{
  "num_hidden_layers": 16,
  "hidden_size": 320,
  "num_attention_heads": 5,
  "num_key_value_heads": 5,
  "head_dim": 64,
  "intermediate_size": 832,
  "vocab_size": 32768,
  "hidden_act": "swiglu",
  "norm": "rmsnorm",
  "norm_place": "pre",
  "norm_eps": 1e-05,
  "positions": "rope",
  "rope_theta": 17800.0,
  "rope_fraction": 1.0,
  "qk_norm": false,
  "attn_scale": 0.125,
  "bias": "none",
  "tie_word_embeddings": false,
  "parallel_block": false,
  "init": "normal",
  "init_std_qkv": 0.0335,
  "init_std_o": 0.0416,
  "init_std_up": 0.0479,
  "init_std_down": 0.0479,
  "optimizer": "muon_hyperball",
  "learning_rate": 0.00554,
  "beta1": 0.95,
  "weight_decay": 0.0,
  "lr_head": 0.00252,
  "max_grad_norm": 1.0,
  "warmup_steps": 200,
  "schedule": "wsd",
  "decay_fraction": 1.0,
  "decay_shape": "linear",
  "final_lr_fraction": 0.0,
  "batch_tokens": [16384, 32768, 49152],
  "max_seq_len": 768,
  "doc_mask": true,
  "train_tokens": 476800000,
  "max_steps": 15706,
  "dataset": "wikipedia_en"
}
MLP neurons of a small language model. Each row is named by its layer, matrix (gate and up: input weights) and neuron, and shows model dimensions 160-255. Each number is 128 + 32 x the weight over its row's rms, rounded and kept within 0 to 255. Numbers have three digits each. A neuron's up and down rows have the sign that makes its largest values positive.
A block is one neuron, or neurons of one layer that tend to fire together. After each block is what it responds to, as a language model described it from the Wikipedia text at the highest values.

L12.gate20:156085088114124176079109128152152109084175150180112130133080106163145114107103121105106128116188181158094145110105126182066136105107079088133094152121125164129118087126079092187163075196109140117135116201135118057163220079150104132124154134122071145116133115182119098151083135119123125170
L12.up20:163033112175099123177123142167210123167177072105116109093162126201067128151143176087066120153135145140112173099086089096126101083116190145079126095114166160112125126126135184171101171135102135118148098094106095118103101162092098159123221197121146131091132110087126123110193064089104156141
L12.gate65:121141119147130111128077150151107099087059099100145118109173101109111077180085137117141203158147166141138145084171123137081122096113125153114110053123164134137137131138104155092146108105124114121124123121157183114145081113103115143120173147075125095165101113140080107136127140138143113141
L12.up65:111124101109111099134085162131180140095081109124133133158111193068161123150122096095119085096134125108169144103113177071101120183107149146127152125165201119143197109143126103081153145137136129143099162160096108128197150122152125158120088154070095168075098156126104114101139165091139058144
L12.gate227:200135098158098200117087120088108109107154104119128145090176098135105149105155141153133163113151144188095176137126200141159136120145167124117184131116103140135138102120132097155100103159136111182152092127071157107125129103075072082105170164067130095125102138155110083117070125097152073219
L12.up227:109139106102060134112116128117079148130102124138115111192184156122182095090114098124102107128111114117124131146178190143176154146151149146128193156129110182068108072080093117133149039099127135077148153121127114095140133075089057114068111158094098133133136119078123145156150099127136087117
L12.gate352:089158114092117141140103102126151123172097117085114114121170086137140121149083127120139097109125160114094136093147104158104123123150215111150131097134122184114167086147088104082133113081165065160090147087089127124124096145046163153097195136117096093066140139141075129167167153165115174130
L12.up352:125149034111156132147110131119153102154139137094128066160126169127178121138132119110067149145176194147186179103122139109119105120139171136165073095116157082094132151156130135158184113146112186111087141146109152084120113123102118166173063135092107126081111145069136078104057177154148133210
L12.gate475:100134084070104151118103107138036104070157079131156111106144105191159082086142136151065132184123123127123121100084134143130133081120182087091136099098169150098115133142080089160156082096152100036145153163134066136121146078126102104133161196088109148135165090147094111168129180139211128145
L12.up475:113157142124157168144111122098122119116090142180145083109070174192060127127164172147113115171069071107160140118194116161091088147066101110136136131141103075128104158101094086160103122196130138117095088108197083153063139124135103125149170199111116156146183101175121115089146148197111138154
L12.gate579:144092121131091134136129140142156107108124139145116124170124110122134120222119108073126096112099155153158132138144097088089093149069150100137087098090143164107189128185147088102133170141168130142152141119051176105143147173149178136129152163130142143056145167103095118038183092164130074179
L12.up579:076118127191124102115135128122095102134123109158181133171117130092152140119133162095154177155151140134111120087147108119162138156135114162131130125156153083116123120106147184112126099157133147166149160156162162147164174076134157135076115134107145145113123071095124148132060098169168071092
L12.gate629:153110180162126154150112200131119069132110160138175171122134152066132114163137079077136169111126084092095173132091145178075154152167179117134080168120128101140116170127205124169116092161114067153087157078094185119171114132177124141122183133061110186131057155154118083162112086110136131150
L12.up629:066174122192132199157103153114099103117143123119171084150143114076059125123115108152126098155137101137105152179134161134081086164119177092154135166158118108119142130148131134172128141101130091207191126137097110132152127225097165181096206141146146120088142096115117104177092097170114096145
L12.gate678:128154169181083143155120179132054099125168129131107109143116119100113133142118053100150144113122085164083078165167202121094142115117181162181163163124138173082089088110114141082162117127112101101114111106120144189093118166135105183092124154121055166110129143170065135118153119096146097138
L12.up678:119100076106097156107097164188102077135169196109113102146161161073161192121166102120114163126106137092149160094116173119103119139098097157118125139124178138162139124143132181080099152129123128090122179108124176106177177129111166165142118100086068141159111133134225123122110146155135137120
Description: Opening F/f pieces of split words, mostly surnames in name lists and tables (Feather, Frisch, Fingers), also Fender, foul, Friars.

L12.gate41:164139154169202089110095128127118116113113150104179084098040066086123077118139126143144202101131135172098097134138112134127140113171122106086095150087113121142086122100103115162076138119146105148133114154079152155184125135180141124134140103091104170175160087163094132153068124155185073138
L12.up41:120084094161148101177130094132141203110141108142139110169071110046146103101137103058130122129142107114163146100102140149177111129146121142118172162072111110097076130160099172108113194100143167173143198186075148160145114137166159118148100149091126123146088134156123110136128064134114082158
L12.gate124:146172145098086039138149037144105175087147114138184132105149088140137106140118084106154104101092086139144145138131119177151112148125098121147108133096152163086095145145144141104078129089125084180086118143090132153080094110118098135096138068079104186113162123108117161184083070139116111177
L12.up124:121078160138099205126148133136146130180096177162136089184081091151080137130137071121118143103135118193124076098107101133189142131166119144054094137109177117090106142114181087147120182108112131140172161114174112164101144162141096143170158138101111075099131124113119132119164184130084061114
L12.gate142:098204159153207099125157108197086153113117084164145163144100108217118154046102171073105135097182097076142144080137129182157152167165134092127102195105174149096131120114135133136147093117027118189070127057135137162123125143119087122197128165127122157137145116120082121178123181106132139122
L12.up142:127143088142172128156156117124102138170112090121148111136140107137115140115154172192104089089158111159112151165146162144172159130183163137173118125191172158105104096214090172120108146107127136081094155083144151163096105076117122102163193067091146125126133179115183095147085137123093119105
L12.gate302:137119107177079097182082107099131128102042122193153094107084101135159149149157116196115123108162157125118081136154082110113129104137168126122128160185139184120075065147139090149061067063121103190091134092126127147129121110105156092158188085060147095150111129089143124198092160089145125142
L12.up302:086137095134077151146199183111172184157137143111122085097153122145116095115140142098147125127173185091160161138143107175140139156084158125141169188055091097146149086150144116142147135096164114106115141109184128096116105115128187099079137130127198061194095119146116066157112112085156102142
L12.gate430:092111111144106093154102127145128113180174078188093189107086106116141076134140206175106160098165147125152140119130168133147141126116081127116128116067089160099126166156096141113148156184075111155100154157082130157154156123144156129106138152091122138176105097127151122140079179168125079113
L12.up430:113149095145116119184108125162190095140121194151089150095097146092159107162114169217095163118183096157156149153105070132157107155121078102128193132096141137065114160148058107138121101137107075150148093169113156109123077140153143118169153165092136071141131152178143185150112151145158143170
L12.gate448:114162181116104162167129104157137131139106168167105179129105177153140072098177110162171139087094104124165145103093080176108187163158065108129133098154140133128127161144162132175092129135106120104090106121082126141142123139160133115185154164047182088130111119184152111103121160133128099100
L12.up448:133141109110117113127128135088167150131070115078149143146179131116101096128099076153137161057137129113154154115108152094158145097132128144104091193122136134097108108212117105161118092122112093122038107136083109167141123121110172174100128144168100169147147128152130217090097118187147118099
L12.gate664:086140131104089136172143123143076120165135132073140134134064152082176140101152127134138100087141140146161089096125123152175119143091117111151128144102146117092140125106154107140117182084121135157031092123112095149119057159149126143187161164106157104162154199160095103189137120117130205157
L12.up664:107106102163129063097108136141114159132123138131148106061145085114137154084153167192174150134128080154113111121120119168144157154154107109154093130125120133086135167154152075143172139128166127108133093115209095116156102075155123162069151175129146155147174136211140180151103195145115106121
L12.gate720:171124103098089098141103127123145093092169118154152081111113173054173065159164146112162099105125061087107088113131179131147099130130135182172106143124102110120178142119113171164138063148083061088153110125132182106119114142161047175179109129122083135129101100180114087088126123089130117092
L12.up720:123190165119121100076122131143085169174162165152127150055098153118073183152180150090126078071122087097108075074109119170083140129159130090099097168118107125072135135169143122131142118118116100132091171159099108051111141150140119130144104147094145120124138120194145115130043142120145146214
Description: Main verbs, often split into word pieces, right after a subject or "to" and before their object or particle, e.g. delves into, grew up, defer to.

L8.gate415:122177113098100109162194120114130154206099118203145057185129080099099148084180130087125127107168093120094182156081140104157098198078119121169152115151050087060183129159156124170133150185143165070096187104134133099149091144107129088114168115143140137149124100101118124169153123131147092142
L8.up415:144129170122087120108178146149151125198122133152172142198132125104105081132132130175119166101131136148096167160126111076143118124172082177199153113185115153080076129143101150142115131164152161087162116097154159166126133202104128136081112169142125103175147169121122093169146089151132124142
L8.gate489:094140060094147101119134080212137113125082086158137120197126135092165103141123101167162077132107156086131177169144162157203088191104112150129098136143102100099149174135151111115153157166154112149109138113167125121109092097125154144146115144111129079137145113128150117126177126116107111107
L8.up489:122113150160098117163188157103130180148096090115162107108169118179086149158114051125093063156156113147097162097137090132180166080177089119149072063108150141043125089157180130179156179108105170111106111099142146139117118173159143144175124097175124124108064190142056114153122134130116097099
Description: Commas, "and" and "or" that follow the last piece of a name or noun in a list, e.g. "Barry Miles, and", "Bradford Bulls,", "Marburg, Germany".

L12.gate115:146185173155094188116137170086133111139098129035130078161053142110132144147090106139167083189130089126142125114134127124107168133144108066120169065085087144099150123105129159132204146228143136092107122134163135121144156057105171133128083044110147153110141141168122157108156103120111130139
L12.up115:147097130089118101130149092161129158121124160119104152142154161072163138076133164101124122117112092143096130122165140202217150151151145115126111131135151136094094162150129077131124096140130159120168077138110089183151158119157098140121137113145128088071107117068170143167063131160136115080
L12.gate187:143067098135123119133115152107108135122137124122176142119169129109116117100120173080135097213127092116133090085120102180092101147112127106113103053151095082184097128135106142176152109120155096073125108110128176121088096167136171086135087089135084138172074149091101139172124089174133117130
L12.up187:096129137089125170187105133063177123119098135175122159136160197140143111215228139123107125137144132118090143145134089135140127170068114147065110161154091112059080131119163160086144102065074099075105103145174087112134150147110143094087114141112121142124148092132173107116099095150085172126
L12.gate204:133100149150062133101132139187130060130092122173136138086092121165106116151074114131180117171190107094116075097189078168114129136128161116129113085166145133070092090094149109185081125147079187118136094172114148111099175172192141122148120163089184127081123163078083128132123152200104177106
L12.up204:076119089154158154119143155153124186119134093176161136163113144116149120081087128182120098122143111145159142153104089079190148163117134140135086185156122159131066040173135156094139131125128130123070145124109076072174159178109142121081070187105141180087069100111100111164079150103151185110
L12.gate461:142142141118179099115129110146114090099093140147088184094127129152111134108175168145113140132158101143138144146127140146188168135110145184174115119157077137079124159109055144122145120171134130197156134114084114140117128127143150219212102108140136160155124105077115138119114080082095077046
L12.up461:123155111075097144123096094105064083128109146099156137100176106101133090044154181113124141127144109136158115156116109173156123101116127140172080137125180183167119148025125115143118086191132175063118121165083074158141136207189173121119099104092159125132081149108155164159084138167112091184
L12.gate518:148153109133118163103119131151116115129067135156126121141137128128150107137112128120089125105102109183117076108127147120067119106157153161073161118198172162174085162106115072162106132146159110080099157151168083109186205079133020110133038121174185171142100164123144110136145114160126173132
L12.up518:146142179160148125127210145122102078167091183151171107142154086130150121102156043118080152132161100119193184099099177135090094142108131117143103110172105169154078196062079131135131149071103114166132146159146102122179112155119152131117116179138101101160113104113192108130097138141059170170
L12.gate645:137141139143121128114122141164078152135146080137076110126174107099152127117140115137139177154148140170095156117127126151105132094136140139123133099110142168130106060127094129145137134159141093109115182124105060093112122130151197059082145108169138132062127109086071159152109151189198194097
L12.up645:171137152165101126145125152079118088120070132157116101144147146111164072164067114164132106162117131104142075119104157143172093100143132092117116160167138060138123120097114133077169106097089135109118085162155073148115109080126092180165140137154105173090068068119136062127109053181139139165
L12.gate659:041095115121105136115129153088128157092147128132132177084111166100142150147100131105147144185089163101126091096150119173085093125113141143128111125068147166127094085045197130096137151149205134097111121154123134185154148095128152105072120112120157162128126152058131109161121103124120112120
L12.up659:148096132120090102130127137105110143091144197108138113076068125104124130084180181216086154151099082169074133095191107145118137079130115084130136152116174090063149143105116111086177096162086176141137163117136150144180176125124119139179111112126179175102072152143116200146126107103092201158
L12.gate723:221133128137093117168045088140088131170166158114120114175180103166120103093173168176104123120111153123104144159105148166042132149167163086124138171123139160142100162080129154115138107128104097134133122142134121150124154115093120115114124148084132162098151119129114083167063072140142149143
L12.up723:112154141110102124173096161160049137137134125131082156133128133138115074149158108078150110131094055159142112164122105122182119109119134080131112166113159159155142091142166117139093132127148110109143097142114138172126053115129180147096089142150120117105110060130118095152077120076137151103
Description: Field labels and column headers in Wikipedia infoboxes and tables, right before a colon or pipe, such as Mass, Bowling, Molar mass, Team.

L8.gate358:113143102150089153101157136070133151105105147121098126116173172107145090112097172156177024141145101072125126093152112147071143098133097098091101144153081125113144114143091182185176139154168106077112152165154137150143178134086139127134150118143142248106118116095157170162089108132106177171
L8.up358:146122151175083113166110101159161134130136121107145142130118133125113165103113108129127152171115156125153101121101184102070127068039087143147116095099101125140115135142084147090102061153147121096121238144116156083137167109164125131144075118157145106132147169101138080123094139075186150086
L8.gate561:155128077165116131129129089141135097149137113133119165133155105173093132096160118144128129151169109131167109088159102137143091086142167129183169165111131141124042078142069140083120132124145103082156194141147091126054168139131196135081093118108202147135119119085154081140130091168115115155
L8.up561:098119135123089067117152100154078125096134048054147119101153105116162100144111181124167131174179138106111151155157130074128129062096110089131138165104118161166085129108149134100144133154125166119077144169175142116112145155106155143148143167130188151107147134175140086146129097134154156148
Description: Word pieces in section headings, infobox field names and table header or label cells of Wikipedia articles, such as Release, Team leaders, Legacy.

L11.gate99:152125134125136173146148137080153117110078078072150115124120131188116139127152143162130110148104185114165195164139143122142161063144182153158102169110148126120075136146133050082169090142080143177146131124160129067112190098109124144123098077119144183183092138101124154077069123140086118123
L11.up99:135155092171082184119079160099159126096145088137135118134213123094179072097133067138122086117146111170122126111127104125143110098164133111073116109178165124086099121127104136149098144105163149187144130171062149103169177031149154145122133123188156139168119164164171148201150122155163152142
L11.gate244:144168101087139159103126167180174092125146104138075130160075065100179043105121135168137156134161145121097171124158105139116131059138074160143140192112139174078093106128099095120140131129117176185116117173162092097158132145125125161112100093091131133133132094096169147119086136105136147141
L11.up244:063135149128115139118186117132123075089038144092143111163156168114128087118089115083096167147147152116131125059179138087109140152156088133152090127088093148113092116122083079092180121159134092152057130138132114140113118112158122133167118161096137183095124111127147080135117089128137181125
L11.gate323:104142148140112181105122110089113039115150153142159094162167133101140156083095138114135091195180127135125130126107095123176111141153111142089135170120126131165139135163131125155177120133115152155100121157172090081118172124117109093104074119089166152151102081091139147138099107140176098132
L11.up323:073111123149125161101147089096114083122117123102119083138142138152152137122159210193118107124162173126120138133150113160163108129135131097145124087192171120168136108125143153145153103123099155124147133103103116081127084102171120070110163170144139147125115131171128154147081063085081142198
L11.gate404:178089076154181113104085159129100135107112126142135075068145111171163135155144089139078108121102150161185184140158126195143087178095109150123076172133124136097147122144094115138125096138141120095131145088108115150125135097085196124176130096101044159081135096126143140099107135078171135087
L11.up404:106222217147176169170105112126105118120112126162133138186139078129119135122156120107151098187104101151168147125151188100183159159115174087087111081141129127135152118124135122164104078081071122091084127128104154111092118141141128124139156093138152138068116143119094158127122171100131172078
Description: Opening tokens of field names in infobox lists and table headers (FTE, Net income, Arm length, Serial) and nouns after his/her in biographies (work, years, arrest).

L8.gate27:160138107127119139150071108144195149162161136148123176058144166088069134119163155145174133112123097146124089143104186110118125174108128196140178062121135137164160103099089190122130092135169081164145135099083108146147093093160093142097177082110090168079051106124142111135075124082168157084
L8.up27:124123073158100154088190099124087126114153150106085140107126085096135123131080119100139146127126181131149174072149172121106083147101113122129167152100155140113073099168169121084224125085176140118059069083117112100088162102145078149129097136179131099080086094118115065140129080104175109099
L8.gate534:115112075104168138114129153154155127200160142155165131101131126146118159154120101119126159091121171117081174131082187128193129155098163102156170074130102131086143106148147106149138102085182128097110193079133165116134082091098186144112201134107079114124078140152127065146104084122206105080
L8.up534:156108143112115117155144125103136098154145133098196147101089153147196133099168174154150175137122143118076160105087149143129186124133111084126118075085070117092108142095097122119093100043080054107175183088129129149139094129112096156100187088087107127104081131135127082123083154112157169133
Description: The connector or first letter of a later word inside proper names and titles, such as Kingdoms of, Buena V(ista), The Heart of the M(atter).

L12.gate148:163170150132106144171132174105142137170141053161164118152133204086112094173114119137098132114205205182156208175071138077145100098125098127149188151136122129120112156150151152160144100112099071113062203073155055171185093140087095092177132110100149153175140101107139121124166183102105154139
L12.up148:134120158121167155148125135155141096174108100168099068138088143130130137075197152126129128145169096131107139135120210137167088169139109102151177117154167084087059120104166159185112173152104141070119107096114148166125090166149141145150141125083161165147120216190110085141118114057128067126
L12.gate247:157174205114087152086126102165115113140103191136159185098125096110120117133068159069172087151123165202126141102149208137113194165157144124118105141111181085089149134109210134142140123188172145135184121154101108124117145142146078114119137096113140146126097133069074078166137198160130153153
L12.up247:084145153133071138120147128199115118169079186128133125121116161120158145171144093164149109072140133194130096153094085121133134112146138137149095150127103133083165131090134168139070110154056145123128150184157089068111145118171161111095191138096154152126069164161133139189116157113124135071
L12.gate368:151087146129072176123101125125174096141146138119053136112134139160105069117115102086131155060120148127059138180098158104091130110124144108140152130156119083074120122151085125125103140148106162180163186186155167094106105069168128143118120118048159069104107133101139109165169124198130080167
L12.up368:098140180124160122135155115122105116126105139100098149148124072193131154120084143137192035160138134162192121084180133126126168144119115136094108169116132170125146120144151125157096097173170125147080049129085116097059102139183110066159121082124090128138177167142113120146141185149210097136
L12.gate443:177154181176054114131078139151140138145113152102141176167170132128162115144120128088104159172076118153177090114123125083081145145160085147114169058148188128158188124101114150149153143127126126150135115132138142092166158098123125118129080167100119151157117113110094122164180182150197121153
L12.up443:123084181142127129125090120177168127162127094104091098170199122144126110122122083143136143163107115101106089160142121081174159080134163196144108126135186132116062111138091168150135128150149117142132095086188214098115090079101149187137197128110205119134093110061104095140082124095222130104
L12.gate595:201120166140120137116189139102154142121120108119068102163110091084165134149081138118079078102102145096122121147144111153135168183130134191070162139136155147109108102113143111159109112122128154131026062183143161124091146124120168172094193093129108154148154118078095158086127136131152148161
L12.up595:118135166156130161162183100154138139144132154125160084176160074148095130154099129159101138136185128089081128114136142150148121098103151141128165077166110090142101098111174144125190108033098164125108120111086135113166102067091195156146180185100125135191081133121098079116146106129173112156
L12.gate643:133110137109096153152163168105071144142109122101066127159114110122106129138107132159103124168133182122135111131080100122088128130114075138146118166165141081083073173150149106098138143139144159093136142199114105094164138138098140133078135185153164079187131164080114092155148146106157117108
L12.up643:130162131156130123126146143081096129095169076121123155164144180063168078147179090105179110103189127151141127141103120160150172145101175127051134086174132096154111145136136090102090132104146178131152136114127144055163105167143131152105154142151117106098101087104148125100147156070163135114
L12.gate687:151078145108100135170152103123124129128115137126073109136147182121139104112116115145114099130140188180134146166035122144140178083110192125113141169115187160122105209145151075181118093135157127126125083127089152160160063102154107123145131132104110110167068149186164129128179101139173115124
L12.up687:127128111189161105156128110153119139225145093097064119151189135138129156209147137108102144150138173183146158144094143104071078192102109119094147110082206116147115109107134160143109100179123140150024122087093099132076137152150119145124063125060155108090135134125130138130179122150207079125
L12.gate717:083127162158093106128148162131149152041127097136123115153126132118107075197154095117165168210120213138127121112139166123137178119131121146184126145109111103099096068158088113213117176143101136118102167140135139147124142089107112105077148120141189148096113111084105094186163163066142124111
L12.up717:082151153103165076075143121149115115151126164133108121171123107142163112096155164163075101138156165139118064096127175127119118121083100108156134105103110107150158130182151114143136140148131157110114102195067116125132085165102113123126112101114112103142103081094117060140110089122126164173
Description: Commas (sometimes "and" or "but") right after a noun or quoted name that closes a phrase, before an appositive or participle: "Gemini Killer", ... | refugees, ... | reader, provided.

L11.gate290:109218201132106133102084141101126164119121146160157124139147089127113053179174161116138137198149154152117097121162157101173136117074160104123099096134156108209140150157106093113157137140215128116121128115123123169118103130154183148128085101129118120128124117146100144134085145098101106092
L11.up290:151160092156134111184112129097161104133125194112114122160178142120119128160087142110094103103113127141153149121138139095081065125078170126128145065136161159141197096181196084129170131107186175114063086123082158154152137184139106134110146179090118137065141165116073132060165120110110058142
L11.gate392:102113095125166121121143102152189088160164097159190143179129164135112144152092179121210116210116160193105115097094126142123089150073057130152122046141134128111147106097156104095155106111155205147132103115083133097161136097115162164128170155143115133116192108126122158105112174146167101129
L11.up392:103107082090075115120114138150087159134077188074169066121149094130116099135138153093146105111076117142124095081212105111124114135152076094152143106104102191057163175081143074111131167123140176129142120142080144095128123143129117168110108119134157187081142141069150134086133115118148160175
L11.gate476:152090108077110128164107115093158116164124122146103079132127141124076184183069157140176119179113114120122100090170130106168165167116183157175099088152123134135180138172148125176141174069205127152178117158055151128111117160146183113091173138140108136125111120114079148108169124109078123141
L11.up476:098234089126084160109133172143097116177122071133212074181163127119162131152124169150087099082147156125119123135160077164196184088071140138123121112149142167113096098149102157081139099131149172155191130115083106115147113112150173113074098109161143102116102074109079151128126131133150139134
L11.gate523:099112127133143073132123153085161142129152103105156110156097109184136131143061128099122095173160119180132181116196123133097166105174137119110163089070178172134078165174176118152178084104145161128171091097162140139121100126131136152089138154093121120079122131166176131091209127121113097195
L11.up523:093162114099109150152113081092174178107129171206180113095169094125105157095172164106106142112190098134168115106103172128116111128107141122164096082177180132077137141087131115105170078128178179165103109119134141102119086103117151110153112130114123194092142105152123137149144197169120162111
Description: First word-piece of a surname right after a first name or initial, as in W. H. Gr(attan), Nick Sc(ruton), Werner He(isenberg).

L8.gate244:071130127109129145071131082091070139175121071153087154109176199106089172162115069125148093178113138124154116120124109143111144124145075146174193123075115167162118086127097120102091154098103131093138099119106125119115112093168140153134164160130150161176168178151082156185105125081130131178
L8.up244:117078150127193136082152089110098103089141093121082093131151133073085172175116076083112088106181135177142156126119156210063123096144088099116138136119153149171102164116121108136063069099129102088124118101105199125135102160195106130106132154128131139120117188119131148140099128084115079166
L8.gate413:132117132143098154127103091203099211117096073148148082071168162113086145147118038141160141122159122174111140129103167169093134123118080144157156142108135185097112161155114108114156134133156137162110120128136168178125117120175094169198170139145140099109160160153124133129103147152088114146
L8.up413:094111187131168063189078133110133131145147034136080068140116208071103108188140121134167119108140148121120152131103109156121056132119130086133113160108147145099063104184076115110133139171124136130151109178088147137185099116193118125145183133136156113117157179145098148146107131044080097108
Description: Inflectional endings that complete a main verb after its subject (declines, employs, informed), and the next word such as the, their or his.

L11.gate24:061105224130148148130122127215135175172125122147145110158096126125143126140187062079169132087160106184152108131110118115131082093109117092139170167110122114113113170163093129141145116129120102139092121107108133133157146160173127141133181158073126115146079167160135123108068192137154090151
L11.up24:123139095152199084099112127154176090090147158093117136107126176171172084134154138133195164209082151109135134145150166149138107110084150094100162069127152099167111141089079106022138180119181126084177125172161117212068152081107166167088134155140132095138153122140096158104122127141107135084
L11.gate181:161130157143154192116074146140146203122094119121099121151133113119113129095177109145115121127119123140144164079037143130077127089131090159146153165102145182144202126152145098114148136183119125121089172094122126081204140143116105165154097132148166128184132108161212094137104154093084138182
L11.up181:170112172152173109138102156151173125140119143125172097181167124107198118128148074106156128157105131159169132195105124128196118092079146157125157094112143108157147118021133097058121093139135104159115133070090145126132152105202117160074078159074109110084112101142131085105139153176172091126
L11.gate252:135082136105145096062114153192106102186111128140070135075115100111182152151107089159129120114153048089137150131086144126133147140122104123119134143131057124108125123189160126095176125123164110058143124173094175123112117082050140165103222197137106153177138161156139131143113168043121078139
L11.up252:144109120103088163172145101178097107126146078087096170097151111115076141096066136142115080118050107120133107063070157095155116091084045087066124127095120104101142120156134129164103101087121196094166091096157138130149129139173140111136239195171134036164105178181155169063121139117128099096
L11.gate818:105132159141129167137103140165140147147113072130057194103110148128098155159127105074170156120172090139102133145064168102121113148089145128151119151108121190109128152212073103116163112139136149102128173105144147138146127142154140128160169102096106058113085131155146148092108142113096098159
L11.up818:118151107055110087153136095117147141205147102103062118152109166104178116139104100147135146136101127079153149115116121140166081134136102114113117114135125185142112128138099088136196117185127091097122095119045135116165079158167114124179142161224105146155151192157117145099081112122191157122
Description: Main-verb tokens, often a verb's first word piece, right after a full subject noun phrase, as in the framework replaces, teeth differ.

L11.gate57:138096117134107160102120110097139110079137109084124150095144137157095094147138128077176106144142158153159168160149204161114170106122072131154125146137149140150132128111116127126136163151119078140137077110114132128116124105131153063140051102098150130172121106131089154121139156153195122100
L11.up57:100084144129071069152150174043125103186166136143072182131123141098149104149155058110122116122146200155166165151122151099105086123068139173154121158100154148098086121150145158166152166171125156140134148108159150112161078162178102090127104151124107186131083215117146122152147169129255149169
L11.gate147:088138150133074088139138115103164126125152162153092088158142162067107129093160092088156106157127117112080144153091104133095099179096089141152135113128069145067146099165113086121081161134165107108097131184169200102082114090161112097128156135139173175132164135096116123156079095138121142143
L11.up147:160118191181139104085093134115163128129157130136073138152155138157100115096151129167104104130139079146156159120133118128140126121131125146094125161105118128124102093125135067104127119135109150143107172184200121162145126089208175122134124110097169157178051112076098135142147166111120095171
L11.gate218:115167127136104172160161111124090083194074123117140125154126119092133151133131103080113135100202118116115138098109061146047131067130107091119121122115167141189098137132126067114160170162143086122177130104103053112167093129137108051086115124173109156153091171140134141147133171149143135125
L11.up218:113193153148092151153166128092191143175037089105126144154065148136120111130218141120154105125209087185120153121080091116077169106172112140102174135174098129132134126144121120160136169172160129122103135116143099152122075114100181128150139086115088165124091166158168172144111074178189098108
L11.gate664:135150105115146150151177085139169095087074120118042129146167143104112094168102109121149133171141172154127138111085142095148150110100134106091167123105140149094118144160173105123150148192163157100094019101071138159081069148169114135113144092110100112143186141133138103098176161102123112124
L11.up664:065185163153161158155167100130106121113134151068097166072115155145098136180091179090130056101116122145178105071192145132105155158154105150078162126083134085104072163098154173104099175116131142130130058111125132107070114147131122152145131140075122129109149133115157131095152116155136081173
Description: Commas, often merged with a word's final piece, that close a name or noun phrase before a modifying clause or list, e.g. Pauli, Reus, Holden's Choice",.